Weights of a small transformer language model.
Size: width 160, 4 heads of 32, vocabulary 689, 4.85M parameters.
MLP neurons of a small language model. Each row is named by its layer, matrix (gate and up: input weights) and neuron, and shows model dimensions 96-159. Each number is 128 + 24 x the weight over its row's rms, rounded and kept within 0 to 255. A neuron's up and down rows have the sign that makes its largest values positive.
Before each neuron's rows, "fires after" lists the tokens most often just before its 100 highest values on Wikipedia text that the model never trained on. A number after a token or word is its count.

fires after: " re" 27, " al" 21, "os" 11, "el" 7, " m" 7, "w" 6
L9.gate311 [155 132 119 138  78 124 105 129 120 157 160 102 102 152 139 104 125 113 159 167  77 131 122  96 125 110 116 151 163 174 180 109 142 163 119 131 165 148 122 116 115 142  91 101 114 144 166 125 148 140 147 121 119 122  75  97 150 118 133 128 140  96 171 147]
L9.up311 [126 110 104  98 131 133  92 102 125 112 140 134 105 160 143 158 142  84 113  80 115 100  70  94 125  97 109 152 111 130 127 145 139 114 102 135 119 122 138 106  82 110 113 126 153 119 148 126 177 126 105 116  78 160  88 103 133 138 100  74 102 142 119 105]

fires after: "ro" 17, " (" 15, "-" 9, " al" 8, "el" 8
L6.gate124 [174 150 106 143  85  74  84 100 103 112 138  39 159 164 133 141 139 114 128 156 158 131  94 168 119  93 102 128 135 152 123  98 134 138 100 145 123 135 116 136 123 128  98 150 135 126 123 131 129 116 104 122 160 113 127 144 159 108 160 108 156 107  82 139]
L6.up124 [134 152  78 139 121 143 118  67  91 122 120 107  97 135  87 123 129 121 110 156 118 167 126 127 142 117  82 130  99 158 125 117 149 162 124 103 151 130 174 157 103 141 161 104 159 108 159 132 146 178 105 104 138 176 109  92 154 108  95 117 119 156 106 146]

fires after: " s" 14, "e" 11, " p" 9, "s" 8, "c" 7, " S" 5
L14.gate58 [159 121 117 144 146 154 119 145  80 144 108 112 132 142 162 109  98 130 122 125 121 141 149 117 153 134 130  72 133 118 126  74 169 112 118 161 106 110 123 127 149 140 112 140 161 132 139 116 147  88 129 139 120 110 121 106 101 143 177 151 159 119 134 158]
L14.up58 [138 125  65 169 128 162  99 131 133 116 123 103  79 136  96 114 134 104 142 105 130 113 117  95  90 118 100 115 143 134 143 198 133 100 133  82 164 136 123 142 103 111 105 113 118 134 169 145 103 110 141 105 140 120 163 147 121 122 142 137 129 130 137  95]

fires after: "u" 14, "ol" 12, "ra" 10, "iv" 8, "og" 6, "qu" 6
L12.gate25 [124 126 124 139 106  88 138 118 114 101 111 153 142 138 137 158  92 171 126 131 111 117 138 120  95 154  85 144 118 143 159 134 111  93 194 112 109 143 164 148 126 126 119 165 144 116 143 106 111 108 145  95 148 116 141 139  97 156 155 104 177 114  95 139]
L12.up25 [129  86 110 128 153 112  58 141 110  77 111 164 129 103 117 165 107 127 158 129 115 132 108  87 137 110 135 146 130 108 159 141 105  95 164 107 116 124 165 107 101 106 122 143 134  86 129 115 119 136 102 110 106 120  89 104 120 142 163 112 183  84 116 129]

fires after: "or" 23, "er" 15, " he" 13, " o" 9, "he" 8, " 3" 5
L5.gate85 [127 120 129 103 115 127 123 129 138 111 170 158 167  98 119 146  96 123 125 123 169 155 119 140 126 138 129 127 107 145 143 116 124 179 128 110  88 101 147 106  96 113 104 145 116 144 142 123 145 136 162 144 138 167 163 145 110 129 133 132 117  82 148 105]
L5.up85 [ 93  98 110 115 148 137 159 109  95 147 127 136 106 101 130 119 117 121 147  76 114 132 175 112 118 113 134 108 151 116 122 146 132 110 144  88 132 124 104 136  91 125 116 115 122  88 173  79 135 106  89 137 136 124  98  94 117 116 128 140 123 121  96 136]

fires after: "are" 29, "p" 18, " C" 9, " " 9, "-" 6, "o" 6
L8.gate92 [130 139  86 147 173 131 102 160 130 109 152 112 109 135 100 132  76 143 125 141 111 145 150 110 132 124 154 129 128 115 130 151 150 158 100  76 146 119 144 151 122  72 120 125 114  93 162 161 139 155 103 108 123 115 127  87 129 146  99 133 149 170  92 114]
L8.up92 [137 127 148 141 150 150 124 103 144  91 159 138 188 165  99 153 109 137 113 129 145 137 156 133 127 152 109 138 134 122 112 134  62 131 130 114 142 109 110  97 148 153 118 152 136 132 136 149 167 101 156 106 140 112  80 132 170 146 109 131 130 148  93 113]

fires after: " be" 35, " I" 12, "iv" 10, " 200" 5, "1" 5, "r" 5
L4.gate76 [123 106  82 129 159 116 110 140 133  77 101 187  86 130 177 156 146 120 112 134 160 113 123 144 151 151  73 143 134 122 130 148 114 152 129 118 145 125 146 165 107  91 148 121 130 138 168 103 163 144 127 151 139 131 128 136 131 135 113 128 127 131 165 122]
L4.up76 [122 143  88  86 127 105  99 128 115  85 142 109 122 117 154 139 109 124 133 135 125  90 171  94 151 123  84 153 107  84 132 106  97 143 144 129 135 120 172 166 119  88 165 155 131 102  78 144 127 129 118 144 129 155 122 144 147 124  96 145 110 112 130 136]

fires after: " w" 40, " W" 34, " sp" 15, "W" 6, "w" 4
L8.gate29 [175 142 149 146 126 108 110  79 162 133  79 106 108 133 155 123 128  98 131 115 108 152 128 105 117 106 101 127 114  94 162 141 131 166 143 137 106 146 153 153 102  66 105 131 102 174 134  88 143 146 116 117 147  85 154  95 113 162 119 151 140  83 193 154]
L8.up29 [130 144 126 130 132 126 151 116 141 149 129 163 123 166 186  78  82 157 105 142 123 157 121 123 143 129 116 122 102 141 137 113 147 137 134 163  96 134 123 145 147 136 158 124 124 126 133 102 127 108  81  81 121  84 148 137 150 142 146 122  73 138 117  88]

fires after: " En" 26, "oun" 9, "p" 8, "ust" 7, "ar" 7, "iv" 7
L5.gate24 [117 172 123 112 172 187 120 122  99 106 139 151 115 168 161 110 141 174 158 102 152 185 122 129 139 106 117  92 149 124  72 119  88 106 148 134 112 138 135 132 122 108  91 129 104 152 161 122  99 132 120 134 122 106 143 138 109 113 172 131 122  94 145 136]
L5.up24 [152 111 113 106 124 130 111 132 105 141 129 131  87 104  92 131 138 118  82 100 149 158 107 112 164 161  89 122 120 131 148 133 100 121 179 113 123 107 123 141 126 133 141 110 120 151 140 116  88 152 161 137 128 135 154 158 115 141 137 129  74 110 143 119]

fires after: "ar" 24, "-" 9, "ap" 8, " P" 7, "ic" 7, "P" 6
L13.gate267 [144  98 138 128 122 142 140 105 127 137 121 153 129 135 112 128 106 107  83 139  95  93 109 172 162 135 143 109 106 133 143  95 177  92 113 124 104 113 126 173 137 124 125 130  99 129 147 135 133 146  84 125 126 137  99 166  89  88 168 137 115 103 141 132]
L13.up267 [122 113 141 114 112 165 113 151 131 124 104 164 169 161 167 100 146 115  95 105  82 107 154 126 151 124 172 148 170 100 120 143 109 139 159  85 118 161 130 168 102 114 145 119 129 119  97 119 129 141  88 182 134 177 141 152 113 100 150 119 119 129 138 146]

fires after: " w" 28, "-" 18, " W" 18, "F" 7
L8.gate234 [157 115 122 120 140 153 152 142 148 100 108 153 116 139 118 132 130 152 123 180 119 154 135 135 108 155 140 173 155 139 120 138  97 186 136 149 120 142 142 140 115  88 112 147 122 187 132 118 121 153 158 132 170 101 113 104 106 161 143 162 147  95 191 130]
L8.up234 [142  88 164 154 142  98 133 118 141  91 118 133 102 113 141 153 137  99 143 152 124 129 129 146 129 143 108 134  95 123 158 121  91 140 161 163 120 135 125 153 145 161  86 118 143 139 125 114  94 131 123 132  91 145 160 119 135 125 105  97 120  83 126 122]

fires after: "v" 19, "ar" 18, "iv" 11, "am" 7, " S" 7, "om" 7
L8.gate39 [164 146  93  95 121 172  97 123 115 133 152 163 148  85  93 136 161 153 120  96 111 149 130  95 139 148 133 112 135 121 157 160 142  88 174 141 138 175 121 121  99 123 144  79 100 122  94 144 110 187 136 151  82 114 157 130 109 127  99 150  90 106 154  92]
L8.up39 [117 188 106 123 101 129 119 167 120 126 132 105 127 146 101 142 139 148 116 134 148 133  90 107 144 195 105 154 146 128 148 128 109 178 173 129 105  87 105 131 120 140 119 111 125 157 108 142 126 169 114 144 116  87 109 151 127 138 117 151 132 115 106 115]

fires after: "e" 14, "c" 12, " se" 11, " St" 10, " st" 7, "b" 7
L11.gate71 [156 153 150 119  94 162 103  95 105  99 120 131 129 152 130 122 113  93 101 145 107 161 137  84 145 124 132 148 135 130 114 132 119  99 126 164 139 120 112 134 154  88  93 122 150 106 134 146 114 155 136 136 135 155 102 185 112 135 144 115 120 106 171 116]
L11.up71 [ 99 126  88 122 110 121  76 125 114 130 143  93 125  84 140 153  98  88 134 109 122 115  95  84  91  98  85 124 126 108 169 156 122  84 103 108 121 138 197 112 105 146 171 139  91 188 157 128 121 128 124 119 107 158 118  99 133 111 145 106  82 133 122 116]

fires after: " Ch" 19, " C" 16, " G" 12, "r" 10, " In" 6
L11.gate29 [126 106 137  73 156  90 133 108 153 134 119  83 159 137 103 181 103 113 143 137 100 163 177 130 109 108 154 120 133  97 148  85  88  98 153 108  86 125 131 113 124 153 163 149 141  90 134  98 166 116 162 118 127 127 111 119 154  91 114 127 136  83 168 135]
L11.up29 [122 142 109 128 163 141 135 166 174 104 170  79  97 115 136 122 133 102 111 121  96 170 126 148 177 128 143  90 156 129  91 147 152 133 144 135 129 117  98 109 116 150 111 119 132  73 149 110 125  92 138 121 166 132 111 102 125 160 128  63 142 133 125 169]

fires after: " sh" 16, "t" 15, "ic" 7, "ou" 7, "ct" 6, "an" 4
L12.gate252 [133 109 137 134 145 156 143  97  98 102 149 124 141 111  96  79  94 127 125 174 126 129 161 113 126 134 122 146  88 125 129 151 142 147 100 140 104  91 150  74 113 149 149  97 121 155 103 114 121 112 118 133 122 139 100  98 151 126 143 118 146 154 140 130]
L12.up252 [129 117  74 148 151 119 144 118 129 102 145 107 157 132 163 131 132 142 131 111 128 131 165 167  99 134 173 146 131 161 110 158 137 186 140 135 166 126  91 144  66 127 121 127 171 141 126 105 111 156 144 103 143 107 106 121 155 156 151 117  97 154 115 100]

fires after: "\n" 57, " d" 14, "|---|---" 9, "ult" 5
L6.gate138 [115 118 124 118 152 104 150 149 105 121 122 159 145 132 136 154 117 120  94 144 119 164 114 128  94 112 155 153  60 156 124 133 137 185 132 150 134 121  69 118 163 164 159 130 160  74 184 118 100 121 133  96 147  97 105 133 173 161 172 132 128 140 126 135]
L6.up138 [152 128 108 100 123 113 108 170  84 106 121 150 142 139 124 127 145 117 135 149 103 121 145 170 106 155  68 176  90 156 148 104 143 152 129 123 155 128 135 119 161 135 137 145 157  99  99 103 130  84  87 133 130 127  92 117 165 155  92 110 111  80 107 160]

fires after: "." 39, "|---|---" 20, "\n" 19, " A" 11, "\"" 7
L5.gate35 [127 126 153  97 125 119 148 166 149 144 121 102  84  61 125 141 111  91 103 154  97 136 112 132 114 141 155 172  98 130 130 122 112 140 122 183 134 148 100 133 125 147  86 162 121 124 170 131 142 159 149 152 140 103  93 123 160  83 147 120 162  94 111 138]
L5.up35 [120 115 109 128 133 117  97 140  71 160 125 100 152 113 126 155 132 179 167 143 150 114 142 125 152 154 180  79 107 165 150 107 173 120 133 109 136 171 139 176 155 152 134 117  96 114 150 125 119 108  99 165 164 151 164 137 167 139 104 149  68 121  96 161]

fires after: " F" 20, "p" 14, "P" 13, "F" 13, "pp" 5, " |" 4
L13.gate147 [123 115 134 103 105 142 129 112 119 121  99 140 127 121 126 162 134 119 117 133 134 149 134 106  92 120  78 144 154 109 155 121 139 113 132 125 137 174 123 113 122 138 126 118 100 120 118  89 133 144 131 168 138 172 127 109 116 131  99 156 149 120 164 160]
L13.up147 [122 138 122 120 102 146 137 126 172 117 155 120 137 141 144 125 112 143  94 100  79 120 151 119 141 168  70 158 123 103 147 133 125 135 151 147  68 104 119  84 155 124 151  85  92 156  75 115 100 150  92 150 119 125  95 144 111  95 115 105 121  93 141 137]

fires after: " n" 23, " N" 21, " R" 8, " |" 7, ":" 6
L13.gate239 [137  87 141 100  79 114 139 184 154 158 126 135 115 107 120 169  92 125 114 133 103 135 110 115  78 133 127 124 175  70 117 106 113 160 111 156 141 143 122 146 149 144  90 152 144 157 121 157 148 132 163 139 158 157  94 130 150 173 129 110 127 115 142 111]
L13.up239 [122  97 128 135 142 113  96 159 123 123 128  71 128  87 134 108  82 147 145 129 139 130 140 114  93 156 149 141 105 128 153 122 105 140 104 141 141 150 131 130 108 134  97 152 166 130  97 160 120 131 130 128  99 130 152 154 119 150 140 182 152  99  93 161]

fires after: "e" 40, "ed" 12, "," 5, "iv" 4, "–" 4, " be" 4
L4.gate285 [132 114 108 105 124 122 154 141 130 129 117 127 133 147 112 112 142 113  90 134 117  96  96 135 148 110  90 182 114  98 126 153 122 149 128 143 128 117 110 132 105 121 195 122 165 113 134 120 136 141 131 126 146  95  98 111 156 107 112 138 154  65 148 114]
L4.up285 [108 110  95 117 112 104 151 144 107 117 125 116 155 132 143 124 176 101  79 144 126 104 129 136 140 130  93 185  95  75 128 138 115 180 129 158 100 129 104 106 118 108 166 155 152  88 146 106 120 133 124 170 130  88  92 101 166 128 126 125 129  72 138 144]

fires after: " s" 29, " to" 6, "ec" 6, " an" 5, " th" 5
L15.gate57 [149 161 119 157  66 164  83 101  96 150 118  92 136 112 117 191 137 160 169 155 145 134  95 116 109  69 127 154 128 129 133 137  73 126 106 150 144  85 153 140 120 127  98  91 109 120 127 158 183 128 133 130  85 124 130 108 152 160  91 135 129 144 147 157]
L15.up57 [134 143 116 116 130 107  90  95 125 166 176  78 148 121  93 118 103 107 124 122 177 114 104 164 145 138 117 114 115 130 131 121 131 120 122 107 161 143 105 135 107 128 112 109 160  96 122  90 104 123 118 139 119 126 151 123 155 124 172 146 119 116 138 129]

fires after: "ar" 20, " m" 10, "a" 8, "er" 6, "ic" 6, "i" 5
L11.gate77 [117 110 135 123 134 140 143 140 142 124 141 154 103 142 172 101 119  78 100 122 121 134  56  79 141 144 138 141 130  91 115 129 140 150 146 121 153 143 188 138 153 141  95  97 163 139 170 113 189 141  59 166 104 150 122 142 140 151 119 115 131 133 159 116]
L11.up77 [131  99  99 104 138 116 121 100 127 100 156 118 127 161 147  39 130 131 156 104 127 118  97 152 154 169 112 133 128 118  97  93 160 160 149 100  86 119 161 157 134 152  82 121 145 104 132 143 141 149 139 146 117 107 170 131 151  83 148 133 154 142 128 129]

fires after: "r" 37, "e" 13, "er" 9, "\n" 9, "or" 5, "ri" 5
L9.gate65 [ 94 151 125 122 112  93  90 159 122 113 130 132 112 112 110 153 136 118 107 151 134 165 145 125 142 117 128  80 135 115 139 115 127 139  88 108  93 148 116 117 128 157 127 132 168 119 164 139  97  95 139  94 163 153  86 150 123 151 124 128 160 123 143 101]
L9.up65 [105 133  89  85 129 143 152 111 109 109 124 141 131 144 173 110 153 153 119  97 163 111 155 125 143 108 103 138 106 112 123 143 118 164 168 106  85 117 165 145 122 153 134 116 131 124 124  78 145 115 112 151 107 144 130 133 150 120 150 114 124 106 118 149]

fires after: " C" 21, "iz" 10, "oc" 10, "at" 6, "iv" 5
L11.gate188 [ 86 134 128 121 135 114 148 132 127 102 139 175 146 139 108 123  78  94 186 136 149 125  93 166 156 123 156 144 104 141 153  99 129 148 144 132  96 106 167 125 136  67 126 127 149 125 111 137 135 126 150 152 163 105 128 127  81 102 100  94 105 168 129 128]
L11.up188 [131 125 136 105  91 105 147 129  87 112 133 105  94 109 137 118 137 118 144 109 147 157 116 138 126  56 132  78 102 113  71 100 114  92 135 127 114  98 115 137 127 138 153 129 175 146 192 131 123 127 143 189  98 115 127 137 133 129 151 106  99 133 144 126]

fires after: "|" 22, " |" 19, ";" 7, "–" 6, ":" 5, " (" 5
L3.gate309 [118 115 155 136 125  98 111 122 127 119 133  95 128 124  85 142  86  97  83 115 112 149 156 155 104  97 133 153 126 124 135 141  87 136 107 168 138 109 126 130 139 141 109  78 124 140  95 133 151 159 132 136 137 144 110 113 153 110 143 139 135 127  75 160]
L3.up309 [127 117 166 137 147 119 127 159 109 132 134  97 107  78 123 104 118  79 114 118 136 134 142 176 152  87 140 136 124 135 121  77 105 154  99 170 103 126 122 147 138 153 108  92 148 165 108 152  98 157 110 142  74 103 147 131 145  99 149 122 121 116 136 163]

fires after: "h" 16, " d" 11, " S" 8, " 0" 7, " P" 7, "c" 6
L6.gate109 [117 110  58 108 144 146 173 124 176  78 123 114 122 144 130 127 135 154 143 148  91  97 119 132 141 134 110  80 138 141 136 128 115 115 132 139 105  76 138  87 108 147 112 137 120 140 155 122 131 131  97  89 133 137 150 155 108 143 137 132 133 112 143 139]
L6.up109 [ 80  79  90 109 129 126 151  99 125 132 189 127 108 146 156 138 127 176 109 109 158 117 104 143 137 126 107 144 161 113 167 158 146 134 150 143 164 110 145  87 161 122  98 120 136  90 105 129 100  90 155 126 141 134 139 130 113 115 151 128 125 161  97 143]

fires after: " Un" 18, " W" 17, " se" 8, " F" 8, "e" 7
L13.gate108 [133 138 114 119  68  89  72 156 127 105  99  98 121 168 148  85 144 115 164 124 129 162 150  86 162 148 132  88 124 107 160 125 159 106 129 171 113 136 131 152  93 126 133 112 148 145 151 157 126  79 164 126 127 156 114 110 117 138 134 126 152  99  89 123]
L13.up108 [147 161  89  99 114  94 112 143 167 143 111 137 106 126 172 151 110 111 161 177 121 147 142  97 130  93 101 118  71  97 150 103 105 136 121  93  99 122 131 112 124 164 100 149 128 150 152 125 133 136  90 109 140 166 128 129 168 116 174  97 146 132  95 122]

fires after: "he" 26, " he" 9, "y" 7, " to" 6, "in" 4, " the" 4
L14.gate55 [129 147 108 154 127  69 133 148 152 127 126 107 119 116 137 157 165 113 112 140 116 116 143 138 118 104 119 132 148 178 114 134 143 139 109 129 111  98 112 151 145 132 128 131 144 134 134 116 118 132 132 157 115  89  98 144 115 127 150 152 149 138 128 133]
L14.up55 [ 88 140 140 160 121  86 112 121 123 123 142 116 125 151 132 117 207 159  95 149 158 100 142 127  97 128  89 192 154 122  93 121 125 151  92 117 126 163 119 150 143 128  88 124 128 148 162 119 135 127 117 105 118 126 156 164 158 129  93 145 113 165 107  91]

fires after: "ol" 26, " c" 20, " F" 12, " C" 8, " Ch" 5, " In" 5
L8.gate276 [ 93 180 134  85 129 115 146 137 153 135 172 120 135 131 142 137  98 150 150  92 140 152 103 114 124 108 125  88 141 127 141  83  98 167 116 161 152 109 125 163 129 154 104 106 162 130 156 106 155 115 141 160 157 156 123  93 140 117 111 136 126 127 155 118]
L8.up276 [116 118 118 115 121  99 125 153 146 130 154  73 133 124 118 158 118 117 125 103 137 178 123 122 116 139 104 106 152 144 176 107 134 147 123 173 157 160 135 119 131 134  95 130 169 103 127 117 165 135 122 158 159 148 113 123 106 133 140 133 121 147 122 146]

fires after: "es" 21, "h" 11, "s" 10, " at" 7, " S" 6, "ath" 6
L16.gate116 [168 116  88 140  90 145 145 119 169 137 153 104 137 160 125  96 147 161 112 131  86 131 165 114 120 133 123 105 119 110 124 121 141 101 198 104 146 164 117 103 169 111 100 115 118 157 150 163 162  93 167 112 111 110  91 134 154 160 147 139 127 107 171 141]
L16.up116 [135 116  72 116 114 155 126 129 134 138 137 116 138 169 155 137 193 165  81 131 161 143 160  90  83  73 118 136 114 109  90 114 125 149 137 116 172 136 121 110 107 109 147 100 124 180 165  98 107 133 138  92 143 135 116 158 111 124 136 131  80 184 167 133]

fires after: " ag" 20, "c" 13, " c" 11, " g" 9, "g" 7, "ent" 5
L9.gate148 [ 98 110 179 107 113 141 140 117 131  81 159 158 101 154 158 145 149 136 119 131  75 110 169 152 112 146  97 121 123 122  70 131  92 132 119 107 131 121  96 126 149 150 139 100 114  95 151 149 109 138 155 130  86 150 120 103 120 151 103 130 149 113  95 146]
L9.up148 [135 106 141 100 147 156  94 114  93  65  98 144 123 146 157 187 151 180  81 117 148 148 152 173 161 144 116 120 120 123  95 131 145 163 136 107 170 160  99 130 120 145 128 145 127  96 111 136 128 131 147 130 127 119  61 131 102 117 124 124 134 143  95 131]

fires after: "i" 41, " sh" 17, "ic" 13, "ak" 10, "ap" 4, "ep" 4
L11.gate248 [130 125 100 156 163 133 110 111 136 126 151 161 151 152  99 133 131 169 105 131 117 139 136 169 106 148 127 143 118 110 151 120 154 169 120 105 152  50 157 135 129 116 125 118 110 155 107 104 133 151  83 129 113 118 109 159 115 144 167 151 147 107 155  95]
L11.up248 [127 109  75 154 162 140  99 118 138 129 102 123 110 117 155 138 148 154  88 131 130 118 134 151  99 146 169 126 136 100 166 132 104 140 101 133 109 109 124 153 105 152  84 124 172 167  82 124 138 139  98  98 114 205 114 134 108 120 126  99 159 110 138 123]

fires after: "g" 20, "er" 10, "r" 10, "is" 9, "z" 7, "s" 6
L13.gate257 [ 95 150 194 128  85 152 145 164 119 107 160 147 124 119 126 170 128  85 122 148 150 149 127 133 116  94 101 145 149 131 126 123  75 137 131 132 155 102 129 152 173 170 120 104 133  69 148  98 148 157 108 131 149 150 142 145 130 104 155 122  83 100 112 133]
L13.up257 [178 114  93 145 151 111  96 135 134 127 124 144 160 143 123  90 129 113 113  92 127 112 111 132 138 135 115 139 133 134 103 138 132 130 128 142 141 126 132 114 185 124 121 166 114  61 164 151 150 182 109 133 183 122 119 109 129 139  83 130 169 139  90 140]

fires after: " V" 19, "o" 18, " he" 12, "a" 10, " v" 9, "i" 8
L8.gate257 [119 142 132 151  99 147 161  84 135 131 142 127 115 137 104 113 149 124 111 155 105 135 120 138 122 141 110 101 132 101  98 114 126 150 135 152 108 132 175 156 141 157 132 106 110 114 155  94 136  62 118 104  70  81 114 160 154 100 135 126  77 142 146 138]
L8.up257 [ 81 132 103 113 131 133 147  92 135 145 111  86 114 164 141 133  91 155 129 102  99 133 128 127 143 164 102  67  97  82 108 115 153 159 146 144 107 129 155 159  88 123 134 109 115 141 145 135 143  81 114 116 151 146 149 122 137 114 107 115 142 138 153 121]

fires after: " B" 19, " g" 15, "i" 9, "ic" 9, " b" 8, "g" 6
L6.gate234 [107 133 122 137 108  98 170 103 144 103 118 139 138 153 152 119 127 104 132 106 153 112 130 147 147 122 125 111 155 100 121 147 113 110 126 107  96  96  99 140 130 119 117 125 105  97 110 158 102 128 143 117 136 143 142 164 118 122 123 132 130 125 110 139]
L6.up234 [102 123 110 110 119 134 157 123  79 108  88 107 108 112 122 111 103 104  91 157 146 138 137 132 149 152 120  73 122 135 100 199 123 128  88 150  99 121 149 150  88 144 107 136 127 124  92 133  82 104 120  99 134 131  94 106 110  97 110 118 118 144  81 110]

fires after: " s" 39, " S" 9, " c" 4
L6.gate210 [141  88 119 100  97 138 103 122 162 122 159  81 128 151 154 140 121 175 124 141 118  98 162 140 141 101 123  90 138 131 124 123 120 107 163 166 162 113 152 106 177 130 159  90 102 112 101 170 121 122 117 146 126  95 144 133 150 124 139 154 147  91 162 149]
L6.up210 [126 113  71 121 125 124 103  92 151 139 177  50 136 134 126 159 102 168 116 133 120 107 136 141 160 126 130  86 134 153 138 118 128 103 125 145 145 128 145 133 146 121 174 126 137  98 127 143 102 115 106 128 114  76 125 146 158  86 119 167 144 164 144 150]

fires after: " M" 26, "e" 16, "ra" 8, "b" 6, "ich" 6
L9.gate133 [146 161 133 133  84 175 134 165 112 112 119  80 166 120 136 170 128  95  99 134 107 145 135 110 124 148 127 149 149 125 124 125 147  91 143 147 106 140 149 126  95 123 104 140 130 115 173 125  98 150 142 155 128 170 117 177 138 123 181 103 148  72 162 124]
L9.up133 [131 152  84 132 105 132  75 129 118 131 116 148 154  91 105 109 113 111 132 148 130 129 124 150 110 141 123 168 117 130 122 138 112 121 153 129 121 186 107 117 129 124 130 163 114 154  94 148 132 116 122 123 110 112 134 135 142 137 139 117 104 157 154 138]

fires after: " g" 17, " G" 17, "er" 12, "il" 9, " s" 6
L6.gate130 [123  97 108 117 123 149 130 123 120 106 158 100 129 119 136 134 107 173 158 101 156 151  92 147 162 131  83 106 128 120 129 158 143 134 155 178 121 139 120 138 122 116 134 107 150 113 128 146 128 118 161 172 163  91 126 160 158 124 163 107 140 108 169 146]
L6.up130 [150 133 129 118 112 153 140 125 146 132 132 131 195 121 104 132 140 134 158 131 154 134 110 134 168  90 124 114 134 112 107 141 110 144 155 149 103 155 142 143 185  95 134 112 140 126 114 142 121 132 110 108 133  94 146 143 133 122 177 153 146 118 157 169]

fires after: " to" 19, " us" 14, " d" 10, "clud" 9, "it" 7, "et" 6
L3.gate76 [123 171 121 143 133 162  98 126  80 113 119 146 156 103 148 171 109 146 179 129 118 118 111 143 139 132  85 112 148  98  80 113 130 155 124 132 150 104 127 119 151 128 126 138 161  94 123 155 143  79 108 134  77  87 102 154 174 120 125 124 115 118 117 127]
L3.up76 [132 151 121 138 139 170 163 122 120 121 160 141 161  89 131 123 129 126 164 164 122 117  93 158 130 152 110  83 143  88 130 130 128 100 122 139 141 111 129 147 106 164  93 133 143 126 148 116 135 105 110 155  90  96  95 131 152 113 121 143 112 144 135 137]

fires after: "oc" 21, "iv" 11, "s" 8, " H" 8, " C" 6
L13.gate203 [113 133  95  75 152 128 124 150 122 110 136 129 123  97 131 118 103 160 177 112 129 119 185 124 136 159 126 105 119 119 135 134 174 140 151 102  92 120 141 101 136 117 152 128 179 129 127 119 164 169 132 129 121 130 114 142 118 107  99  82 148 141 161 116]
L13.up203 [128 142 105  82 103  74 105 128 140 165 182 139 134 111 146 125 145 137 145 102 132 169 159 147 117 128 122 110  98 112 123 154 168 103 134 167  98 137 118  98 125 149 115 140 155 155 146 138 154 126 121 132 134 107 125  97 130 117 121 107 106 174 121  73]

fires after: "es" 12, "l" 11, "h" 11, "s" 11, "w" 7, "os" 7
L11.gate184 [145  95  96 121  73 140 113  99  93 173 113 102 121 188 162 132  94 122 155 112 108  81 159 149 125 117 162 127 124 124 164 153 142 119 135 151 178 101 140  68 147 124 137 126 167 159 116  90  97 134 114 121  87 134 139 123 132 121 125 155 139 118  76 163]
L11.up184 [118  83  70 101 117 108 144 148  90 146  97  72 111 156 137 128 126  59 128 110 101 118  93  79 113 122 141 118 139 118 101 114 160  99 166 104 146 100 100 123 112 174 113 112 156 150 129  80 149 110 134 158 134  96  83 100 156 112 135 141 143 121 138 116]

fires after: " al" 20, "in" 12, " m" 10, " s" 6, "t" 6, "w" 4
L12.gate149 [148 128  94 141 125 118 132 158 120 162 143 111 121 136 119  90 153  84 151  77 109 162 128 135 141 204 116 117 123 159 144 138 173 130 114 152  71 146  84 145  78 144 127 131 133 125 159 139 117 128 115 143 132 119 119 144 125  98 174 128 171  91 150 139]
L12.up149 [103 130 132 117 144 178 101 142  90 145  93 101  95 143 182 156 158 125 142 120 155 139  91 143 122 134 149 119 140 101 132 110 138 130 113 172 122 119 146 157 123  77 151 118 168 110 136 132 123  95 113 157 107 149 156 101 110 133  89  71  77 111 153 102]

fires after: " be" 26, "e" 19, "g" 14, "ain" 9, "n" 4, "s" 4
L6.gate91 [128 131 154 117 120 124 176 163  89 141  89 104 138 122 129 151 144 103  97  96 167 124 156  57 155 138 136 166 140 123  81 167 137 119 106 138 135 137 124 158 128 157 143 157 129 125 152 127 131 130 148 172 136 111 122 136 124  70 154  97 103 115 131 147]
L6.up91 [103 110 144 205 139 136 157  69 157 128 116  84 166 102 143 110 131 130 105 155  89 104 140 116 128 177  77 151 156 101 103 125 127 101 130 112  81 125 117 160 151 142 154 100 115 110 124 118 113 159 144 134 160 144 128  84 158 158  81 161 132 121  93 144]

fires after: " F" 37, "ct" 6, "F" 5, " " 5, "th" 4, "j" 4
L12.gate48 [127 121 123 137 122 172 155 138 121 175  97 130  98 151 105 146  94 126 160 138 125 166 131 111 118 133 133 136 116 147  96 121 151  66 140 152 127 130 122  90 153 142 114 109 136 149 131  88  85 130 179 122 184  92 147 157 131 106 153 137 125 141 131 111]
L12.up48 [102 177 147 169 124 155 114 143 142 113 123 110 110 152 122 151  88 139  67 104  94 140 119 158 118 161 130  77  83 157 122 104 134 133 121 162  96 103 128 109 163 138 127 146  89 124 125 150  76 173 120 150 132  99 111 171 136 119 101  86 123 116 157 126]

fires after: "are" 30, "ill" 20, "ing" 16, "o" 12, "ork" 11
L3.gate120 [162 133 144 130 154 109 110 179 180 119 155 116 111  98 119 118 160 146 111 106 143 111 158 105 129 132 136  96 161 143 146  92 150 159 107  93 150 129  84 145 109  65 174 100 124 103 139 159 156 154 148 146 118 109 141  96 133 144 122 130 120 153 109 121]
L3.up120 [109 133 121 133 149 130  95 149 138 134 148 123 124 100 111 122 152 122 135 149 172 137 159 123 147 138 143 151 137 117  99 130  97 153 116 143 116 129  95 161 101  83 160 118 111 107  95 121 162 137 123 142 120 109 118 129 134 145 161 121  77 124 106 165]